config = dict(
    norm_place='pre',
    tie_embeddings=True,
    lr_head=0.00626,
)
MLP neurons of a small language model. Each row is named by its layer, matrix (gate and up: input weights) and neuron, and shows model dimensions 32-127. Each number is 128 + 24 x the weight over its row's rms, rounded and kept within 0 to 255. Numbers have three digits each. A neuron's up and down rows have the sign that makes its largest values positive.
A block is one neuron, or neurons of one layer that tend to fire together. Before each block is what it responds to, as a language model described it from the Wikipedia text at the highest values.

Responds to: First pieces of split words (be-etle, s-un, p-edestal, cop-per, s-nake), plus and/or/of/with just before a material or substance such as limestone, nickel, orthotropic.
L9.gate69:136096108111102130164103135133126178114115125122147142131141097096139157119125112168092116082164080070100086146106111079084141146135102131140130169116142121105128120142152112118131143135138128114101139120173095113110096085120120131161112099160154151148105120150154122122150148125126148121
L9.up69:151138122130116161128137140126126174104159117111127121143156152130090114155172099131076129105151123123119091136108129103112106106159108096116130116135153104147115170117171139151138107094189133140139144130134167149100150112145119168103097094127139190136126122125154139132111142167122118186
L9.gate106:122095112087146105143135130146106122145102113189160135115154111082099139125107103148157088105116118122147116144102091107149139106134092132132155137108111098113115137090153120118111143120112128107141124139136110105112126132153127150125132098155135127151093151147120078104099149097175082123
L9.up106:115157128093129127141142121137135136154141154149117108115143113117126106108117133132121106127135077117136090146122110145168117175138117126148109130126080159125099109139142094158121108158098161150098147105132144111147127146130075166122148128115104172115165105129118146124115131098134096124
L9.gate134:122116129145088134160122123131131149129136163141142121158152113076138138129160117102091097111116144114153126144139132127147161129140145101154127124164136085083131122135142100132093100141158126114140094101163105115165128127141101141105153086118123103191124149121137106084129149125101155108
L9.up134:113094127123137148183116158121167116126154156132095173107118087128150089142091151091100119094165134143116140133119154121125148128142144095115110108098158112147165192137168126127125105148129130151086133132114124131096136117114165114162091128143167167136132124154140130135117072137142137136
L9.gate277:147105118110150130144135105095151125131094150128114127150144117145102170110104084148143165110128142132120099123145154112131164127096141118137175151138142144117118124115131155135189149141138107122136111109101130109121134131116148163093135133166107084137143124132132078096137135112140131169
L9.up277:151108068159087091137071097131171165131110149115113134169136138062130128138110119131115146131165148102170130135106136171116119147103119125091123153152119108133136098128114129178100081123113141131127121110124136105146108127131120172141141126141118106116098115067153093137095142072143108125
L9.gate307:142163145095124143078095116132129115115128092140132123176155123132132120097114126101094175114134156126115082159072123078171146159142097124124148130136121114107154143072163175088131098154180137094155089137122101129096170152149082156112138096153157104172168127144159145125113089086104142145
L9.up307:129115164087098114109132130116122098104135109138066152130122119066142121133100087143120157172118085155151101116147136114142123095142107181119130141134120127182095126118137179120125147125147128155140120118072151103150149142113103164098109094155163105105177138150134124139130101085135118142
L9.gate309:104152130172128127160127122117101125116143106121151109089139144138174144133151066141182133157164104185173104148125088114131091118124156083125141075090143144149109127148107133141092098166152140107132140137126158128132100119148081086141114124140133138109128102140081132066148164119080104125
L9.up309:117145085106102106158140126098142144082079119112117133116152132085143136129117140102121066163149141151137090101122109137100133131161119156148145124146158130174146143159162154137166085087124157117092111166128144128157151144147122115071169117118121176110149102129116149131113153125143133132
L9.gate569:130098103114103116113120123114138119121102138103121098155128104104158137154136127157146118139157119134131102118170098084139141126132110136117135122148133129165159098115155163148149146120085150133127118104161102116122120144108111110116188138120075109126108111143152125137100140110160163142
L9.up569:108137119112113145146122099113150148157091138133150149112160132100164118098116165115132128172152105119131127111152144103159148115108132106115098158081153073142121154148135164138128139115097161137145104066122154156142125112125165139103125119145144095108174127165171139141115116070114179091
L9.gate678:137142089129127190111117097140090128157094096126099125146145114146144139085144116131167099136151126108127134151076101075169108126139124169117141135119079105119075141133159121161171115136123101104126088066122133113092101150110150148126149095113142110109108142136126128085123096111177123088
L9.up678:129124157126154149186088142141110184077153087126139133091102152084165171116109156145156166152108163111159101099107129120136136137128165162126148120134132168133162123114123149137122108113129142148087140101153103145074132144092091113139132137158145114106130162088135135140092123105112133097

Responds to: "of" and table "|" next to numbers in statistical text, e.g. "12.1% of families", "62.4 |" in election tables, "population of".
L9.gate29:137131126128122114077141102143135146169117120157165127130153134088091125052129158094175148149107123105139114124146137126148166150109106105162103176118111136125123110168142140145111140115184123129122146130113155105110162118114157090119103152131098114097098177097103119103115075121116144149
L9.up29:127144087118123070138146169114112131147127143171176126085130121147132075112164135121151137163156136097114157167100123115110176120112119149162119127174123140142127127107135168116125100133151110109127118111130091099115129116145090123106103170123139086071169144128081150079128143145144077158
L9.gate239:134132153171177159125128121140160135101129157152081140119096131126099132115108154113089120162123141108128124123153137137117131137151088132115129148118108093108153136108141139096104088144140164143173096135113119097149118118136106134150069143148131138155150102152086130145161085116144086103
L9.up239:126079098133160089111132114094152117137145110113111121117138152114133132118119143109156157105111145133137134150109130162188104138147192111176075132149181125146158104101093146132121146162120114124116150132085168133154081090107124124140106144130114110118079141127080148141155094119171105139
L9.gate413:077140101087108158173124152115119124130119120128122110092094122137152162135126114145123105162067152127134131132129073174128153129097140132155144115114131128145159155111180182096108131149120058142135112089135123132134118164105099098119107121122135149122160128186155118133150120121146138141
L9.up413:122121078137155139136095137121199088117107118166086113139137111127137073093115156128168080141103129163158098107127131154125164059143155120088099100133156149129100126107154179117097119163182102121103093149113089147142118109119134139107154130122108102077164115084120122118126147116156122106
L9.gate450:099152147055108134146139091143143175147135137113152138155139123130159125108132102104099143131124181093133093147145097176132137120075138142148129103100163085161143114122140133135120181096140133139180088076154116121145107141114110142102115129121117146167142158126125104151111125138125068105
L9.up450:159122111083125143153137133176083162159131092157146131104113132131124167146153142103126125151116130155101101166106065122134112149128140163131142106108155152137137162156125116128135166129074152102160150117141129115130122097117134127087097132140152107147119216121123131114116077119113107096
L9.gate579:134150136128102107098135119108119098147183141142111123160110105112115135143131123133138124144141135158115115133149145129098128134142146099156104095190133129097129118106100119153134131148134117109122106123090144144083148123106092117177148179116071127162105120136154168113085074139101113072
L9.up579:120159092155123089150137133143141178114155129149131131123134108127114128110140187144143077143151140150107101182187158138129160105129138094158120133162101152122137154136120141107089100155146135099166140121109110154109124158128123101091167149184115084118107126119104145133116117055118104119
L9.gate598:097071112124123108160119094139163125149129116116098102104156133123137115113086091107129122178116161139144140111093076126088129142086127126118101088126094093140163110172102125113108128176136124119157131131154076116096117105123163121141096118154124105107124142121110133146107124112103084149
L9.up598:172112060103104130111148103177138151113145167130135134143123141138143160128129155162141118163142169118117123098144121138088141108156134118135115101113084116151170149113134155105132133156127132121142149106123139142127146158102154141096171147124053121152100143079121115155147108099106104087
L9.gate714:133144154147144137170159117131162170110118158143108160126156161130207148119093159151091093090132158080120116163105136121105154092077094109090108099078120096195150120105111129122138143135144150154102144095131134141172124142127125128125138122110120146114106150144120141115103159143112123116
L9.up714:132102094151144136149141134167139125130156074143177092110125121142159114164133126197178144130146137104112129091171136156090160133132099139163066135091131068156158079143121154108106096074129124135087153139134088148098134099134164121127099113120110128163085123143104163096138119107125153118
L9.gate752:095167121098128165186108137135116108115141126124095104136102141154157087115187129081138089133103120137180109156169147124094121066122099122145104134100144130115154118104104130097129139156117089134106105122148162136104126119104158138081130153106115106120088125116147131136111147116157087078
L9.up752:156114114116124120150138106129109137109158142119113120118098120171114123108166149140110154143081128135157144161160131104115161101138127090136119129121150145159158129134118126136132116128124122159112108107157111136111091134126094158167138154104087120139125139138105162192104138109131083131

Responds to: Words that head an of-phrase, mainly "one" in "one of the most/best", also superlatives, "first", "variety", "advantage", "preservation".
L9.gate14:114117115159139146149155151114174136145145098084140191142127146150110079136130140134147108121126138110130151128148100116094114156154095122102095169145097102126111134126133150146114123113129129144136122145140145147102103092132133112108126122139169121136129085077156144106110146156147154117
L9.up14:101101113168152147134148125165125128133111111137138144105129119080128122110143124068133071100154149171134139127125141150091128146135100126108117191121121146153162113107155121133115158169128114114124138129140104105097103140082154166169123121116119145136103097075126135104133099099125143135
L9.gate175:104126118110089128119144111154112111178120092156135102171147139099146092118119151151128115134136107151120117140130128125089160124126084109111146141105140123098141106127127156115158165116089116126132141142108116144094120063096149132147137171115080105132154104112122150140130144157134167132
L9.up175:107122138123112120088120137152104082131129134150111093127113178092158123126124143135138130155143141163128138100143085095121133125150121156109120112105112110164150100134121118110125148095119096098091146085081171071112105105129113106106115107163135119148138126096120133135148093158091141154
L9.gate196:104139116132159168101139087147119126140108159127123130099165149129157124126129140157149107138104156151154108116130180135122122115092126109097139157092145112104134132151136124130131103141143154091133096154124172118163150058111162112138124118140158113111121152151124136139150150121129129103
L9.up196:137124127101169143133130150144145151123137166164138156103111175096122151092149125138170172073139132144111097134140160106112141122139140156085148124112084119124176105150105131091132089120117116111110143111132139141161106081106150147119106137116142109128148158104120144165128162126112090118
L9.gate279:138155131151149114087140152110167110107137125138118143125109171093134152133142126145145107118119103123143127152132086111135121119107137168128134156156084103164137118099126104142107129106136159172131174081131153102162143104131127113131125143091148119133147177130105149192113144140111124106
L9.up279:137106127121081108127094153122107142121097096097155105148167111133133161111139133094170099141142138107143140137141140120179158204104107058149138130180152115143157164140124092158116137089138128122151107123098180096170135124116133154134130114151133138133151144128139081152120107109095179106
L9.gate282:175121147135116116089120103165058116152101121139078120101168113148176136142110164107149098121135119108148149157136119106134131125135136147134170112113167113142084115153145080113144142111145084141133139138103133113152098112127111124122129152124147131084117111132138168146104145137129134138
L9.up282:133087155116134118097144176126114089147093149150148118154125133146124061114113144162103166118136129134145150099138121151115123117112115113152109152140134149097104158118186134155099115146147144114154162138158122095100123104152113121118126134151106164127124152115126142150097138159135115115
L9.gate360:118126196117075088106143122116099116123116125141166099153137133142159142059124131102134116100131101178112133138117138133112130115136109166135097133110134149115131130098133172141140130154093171112140103144093113146089093103104111128101170113136146117145123095146095147111124162155081140128
L9.up360:129173113157091161153116139090094103101151111136157124124160152144109133089065105139126182115143140148158153140114167099129138163174103134132127146136112136129116112088152128121149169119087125106166137096133158104159091117123170128144109172124172111121123127142121159152116104139088146128
L9.gate604:149134121150144106164088127078132105138126108129108130124140140101145125120125166129124093130112125175118116127115107126055133137104134182132117136146127116095115074103102111176159118104102146119108148156102156107134097124083150081143154155128119113125131132108117114137122112109135079133
L9.up604:111129143091104151151121170112085114142085123121151119107104153121122083125156088100144139103140140152135083078123070110107118135101157111128096103127133146104110139129147127127098144098104156153148095108090099104111114138148110089136139151142131147113157146136118126143166130132144083145
L9.gate661:143158099069124174112137127100090130062089135077134113119132091136157093125141106121135152128157138133145104125082093116105133122144118064155142125142146172123149143151113148126109143129159097116129163120091128112110164150112122151123139128168147113085129153132123148139145094139132118113
L9.up661:093135134110113106140141113094089125138129120117099155145129082148128116137125137124083152104141202142134097133136090133079143114123130172135129148151122137099135116157160103119163134141128133064129117163164132080089107144110118140139086089138132135096160109119190135166109134143170130117

Responds to: Determiners and quantifiers opening a new sentence or noun phrase, such as One, This, a, Each, Another, often after a full stop.
L4.gate183:148134130104129143126132144122115116128176184119073137144114136167183177116131110113100103112089159126161093152097153133117118081110099128147119138111125151110106154142153099124152117114092125145144115122119142139132114092126089102166084134187083104111100121109129158110103191098161142100
L4.up183:096112116113146147112155151126124080174117151126151129139124111144108116135122107144095140145141090126127130121143106140121094165069123141137118136121117156108139108149129108126159119114126120114112173146136111086071107126124121133144104175129139114125105091123149174123131156145177148071

Responds to: Adjectives and quantifiers just before a noun, often as word-final suffix pieces after a/the, e.g. no solid, little body, brief period, illogical leaps.
L10.gate128:120145147126223115117096127151124128138117133090110148165140142102138165153083122111121110160137143136133157099141155116109136106118098134136166097112149146129111127147113122140133143126106082129135131097161148100134165142118139119134115145137188104119125113145156155097119126123099156125
L10.up128:113115111116141126130126093142138129113078134112137136147150112158118168127091141100175104164150193188149098110126146125101094089116075103138118099107120129150083156110135158085147110159095131100146143145152144103120137152145147112161084138121132129115132084150140176158083134088121128140
L10.gate228:143157156132129118129107130120098103123116108118143157062132099149115094116133101132119137127159099166157154116130108106123089115131101120114114112145110139138114163124173112140132174144126114082109153110107112178152121138141105158143144176162137078118160132106121096143113087134130150109
L10.up228:161123159143114124125150092157130155150124107109108104096086143144111131112121128111107106096123159153150192159077167144113085120145104118127133104097096114153160088085094150121145103101128110083090111101143117113135156153136117114134139114135121092126089151110125112127139143129125111157
L10.gate313:114163131109122128113158105130085132134109144131172132108157136094128138130168115129096137106142117190152113133084137131139148137125158127113135134138116085150172110096143143132121125082097148156107155133091127130113155113166144180132176197121152100106131122126133072180107112138150130178
L10.up313:105137142128116106133128090130173103132143140146143141102165160111096126146138120143136149125132123145138164117128102127103119137148167144161137104125119089180157118157092158138167088146152098135115108168116108111134120175125139141153125140125106085128156063112170131102089152121115130120
L10.gate335:117119110146116137118118167148133084110085129139113147140152115119141120123135110135093085130120124092118113122147088122097148127119158138123112078138116118158115079121123116135107089077134152131150110145177127103118116127110132140115114130149136127106128149085143137148144162097101137120
L10.up335:113092097131142135136161105128184063133183090138142150122126115085108123119152128130118159141137098152140093111154142150105129121122122119117122133151124109141107140130131112131175122113133153127140117140078160146122147154119117155118162170157131143090100147143135163156152136126125101142
L10.gate462:121100167146142150129098137122109134169121096134127134127115134101169115127117147136101099164090123128097134085123136091147142115143140150077106103069141172097105143132115114116168154070118097097124137150129175142108133082117150087099117135142130051134145158146170118167115116139118124163
L10.up462:125099149144132139099104144125088146105136109136114117167077139111150144165139157128123153167112128143117075101089138120124140142141160139148167124158130124166141113119126116170075165112144108125114128146103138140142126128096103114109092110104128094107134121108141109123119071077098118140
L10.gate570:124125167222142154187160111132093112115082135124155135126138131104086133074119156128125136134083148150109139140129138134088147141107081129152135118155104136132123155136129126173169141143129102127147141094163141110140133105099155082147125121124088147189112110097094130150088092114119132129
L10.up570:104122124142130169165103105125121147120138109111121127112120119128106100125156115141166113109132109109112177170129114126101139149148101174134145095107135121101121087141098129132149175124129136134160085114145145152093141108116125168151106159150175135098169109194125153137105098109148131154
L10.gate678:125115136134162107122137119181126129145177101113103133111161125110104118109150138120136144113147135122155122100098113123137137106128133103129138122151101139134110157164096101135132133129144143163141109147140177112150162104133124120149102132160149136100128165127130157142113133164103094117
L10.up678:142121163118172145110138122168147107161084120128103148105076133130109139123100119086134137135126125138149122103105131117130168132159137128161116132119135127086146179105123080124091116132200133132136133176146088152149120087119122091179102150143152137121153146114131085120122101121109125110
L10.gate742:177128161126118156144170139105102109138144092137139146160118152104142111100155168081154091102174132105171160112096127131071107122121117137105113115102087134124101114145140107092147103097106111129135131080110097159159144129123141118118151137154140104095132115128103138117115097107110138140
L10.up742:137112122106148157090176112168099113126141140149167143152129152113107143098130105123134087138137141158138117117127152124091111149140158171169118140133109129134092148140133122151139154078109100142113167115121118126151135114131170134122131141150139123120134128111160140134160097095082113119

Responds to: Pipe separators right after a number in the middle of wiki table rows (election results, squad stats), plus occasional mid-word pieces in names.
L4.gate130:122147136141094138092098095145134159132126137117156183132126148118120103136099146149134118161097137149138069097138116116163075123117114121139137095117113107137213134160143068186125145108076155136131162111147135126107076104149094170081096098099094140139122158178143130131124121118129122151
L4.up130:110146141124146124144118091073113143075136140108161134141147128143104119114128121088122118137119145149146129117146136099109130108110102087134078127136105132128116139115154129121100106111114137104112179153114121102128114088121118080170097132103138128107151109155123103140121113113170118089

Responds to: Commas, and, or, or semicolons just before the last or near-final item of a list or pair, e.g. three gristmills and, a mortar platoon, and.
L4.gate431:147110125175142112080132148145128132113165184115128158127121153113082153139131105155145171140109156153134118121133105101112158138156151115136138128087119157128117114128166128129154089061135121133113135181161129166060124120121078087096170131097133134152151127098124141121104129178124093139
L4.up431:142113135132107129090102124133119110136134131144131129120126117097091145165136135134129121143115173124090123087133119097117144131129142123149145130123120180132119163115155117114137137101136116134119095176099133178141119155157094135096142125141154110134169098103112141096114125154137126133

Responds to: Short opening pieces of words the tokenizer splits, often after "the", "a" or "and", e.g. be(etle), le(athery), ch(loride), p(yruvate).
L10.gate44:109142121103139135148101118068150098107106160125100135095181117100090138136153124125105137127161143108164124116148109118143128117137090105142116101123120139105112134092106125162091118135094173163110174128099154141139141148160150133098140148160120154171143099129124093162084136117130153151
L10.up44:145108130127080126150136165099113150149144100106109129131046147098127132146116122142162133125105108115089140065147097129136158127113141181132156145102157106117077120147165111059114124120112160166130087142113132131112119131151137167153125136113112143145122087137144148107138137128143109150
L10.gate64:117110090144146149121109107127133163120158190098109156131147130138143130137186143093153141094139173095170147124124152113141167112123070117119118077124139133172146143157139128149157113058160149155120150152177115129129153154075122127130137116143118112159140159147128116121175130145159078139
L10.up64:118116141116176160118149147173110138166110089111128130131103124095109102138121125139097106146113090130111130070132135123150151124130127130123085162111104143118104117124137114144159133133104094132115123138144107187100103123100131158144087142149113142141176137115126112160148150126112157154
L10.gate245:145107145107104135135122109076121136166135138124146108132117102155112156116157133157113117106177121148151158147111146168132098123142165149174094104152192106126098134095147118120081117132096118110155088121131111155136114129140153155145152145160096160106067120180134114090081171142141125109
L10.up245:157116110159140111146147133146179109122113146112143147136145119113098129074117098142136134135139125126139096111168116129123110172159147140126145101157132112095101109087141100161131122140127151104165133191148144147124108172095117150083145115117075138168177107117105105156116116120094101146
L10.gate298:103126132090123154121134173126136134129133107094111123104155093143148140121141060154157081079130116115114144102174117086145115151113141110096113098144122132114112125066137131133135133158141102096121082102137149130083139139136115144155106161095134147119129131129144145109109099112140094120
L10.up298:128106137095157116134107110101107149093113109080144110133116168101130152138171096139137118114157131131144130168133181134088122107121119109103135143139201100117131076142196149120150113107096125109148110104122116157133134128112150134125122072144111120121112144114147200126148143112131107096
L10.gate363:124130111086109109091129117120153106121125075132095081117106157131110145123144072111108143109100116106152109108109117090135143174075107124131113118105121141145102147101142113106131148101134104120131127147147131069075138106143138135124210106128152156134143135143126113063114142069113137108
L10.up363:122109133087137113119136124111104141126150079142109107124135170110130116108139119106160110130088105113124072133113114137111110144138120103099146134132107105149124142161131108130133140146132109132128166092114092143155081103101129139138167157112143179145194094141117100134117169072141124224
L10.gate436:153152116178110116166118136138148111102140101148125111073126100109106120116172104128132099181127149121102115116124168122169113088118102174172142144148106147114177110083151109078110111135109102177102162089141182143124127137097113121170156146143090123118122128177145107103125153118151085099
L10.up436:110132138120104101156103132130128097121136103143121097167142120114090144075134117140099135120087154075153118126122120098135131120096145135141157130115101142142084128088101122100127124148155154163093167151159153153166097134110092120154094142133187107129157117154162131129125118101097096130
L10.gate576:119082128168112160125136176166118103131123143151112151132152119121142137111127125115156130141115122127097135082134101144117111164127118142113134125106131159128115105111132066157137107119149116131105113114145122125122145133095133146158132090114153153190141093105141116147140146108117113107
L10.up576:125125083139132157166115135089127126095053120093143107170127094140162159139112124158128108118134153152116119147139144136180189101145166103143109103104144171124119110132141120137108140118085163153122151114187130140129132133136106158162150086143123109140157153136179127126130143117088147121
L10.gate633:157120102156161114133118100128129153151139150160182144096176131122110170107126114122087165134139136166145182150138115164109125117151118133144165150147143095119140110118150124155103129135088135149149099107110111135130126178156105146106122092177153104107119111128130115117127147135128141071
L10.up633:134110079123106132177139153162140136129144136153087107110185164162161100193116127125126127159119091153138079106155137155107117116148122113146113147121104148111122116159108143135138149125075123138174155180169151149096153131147179139120165109133116151119122137098104126113122121127120102140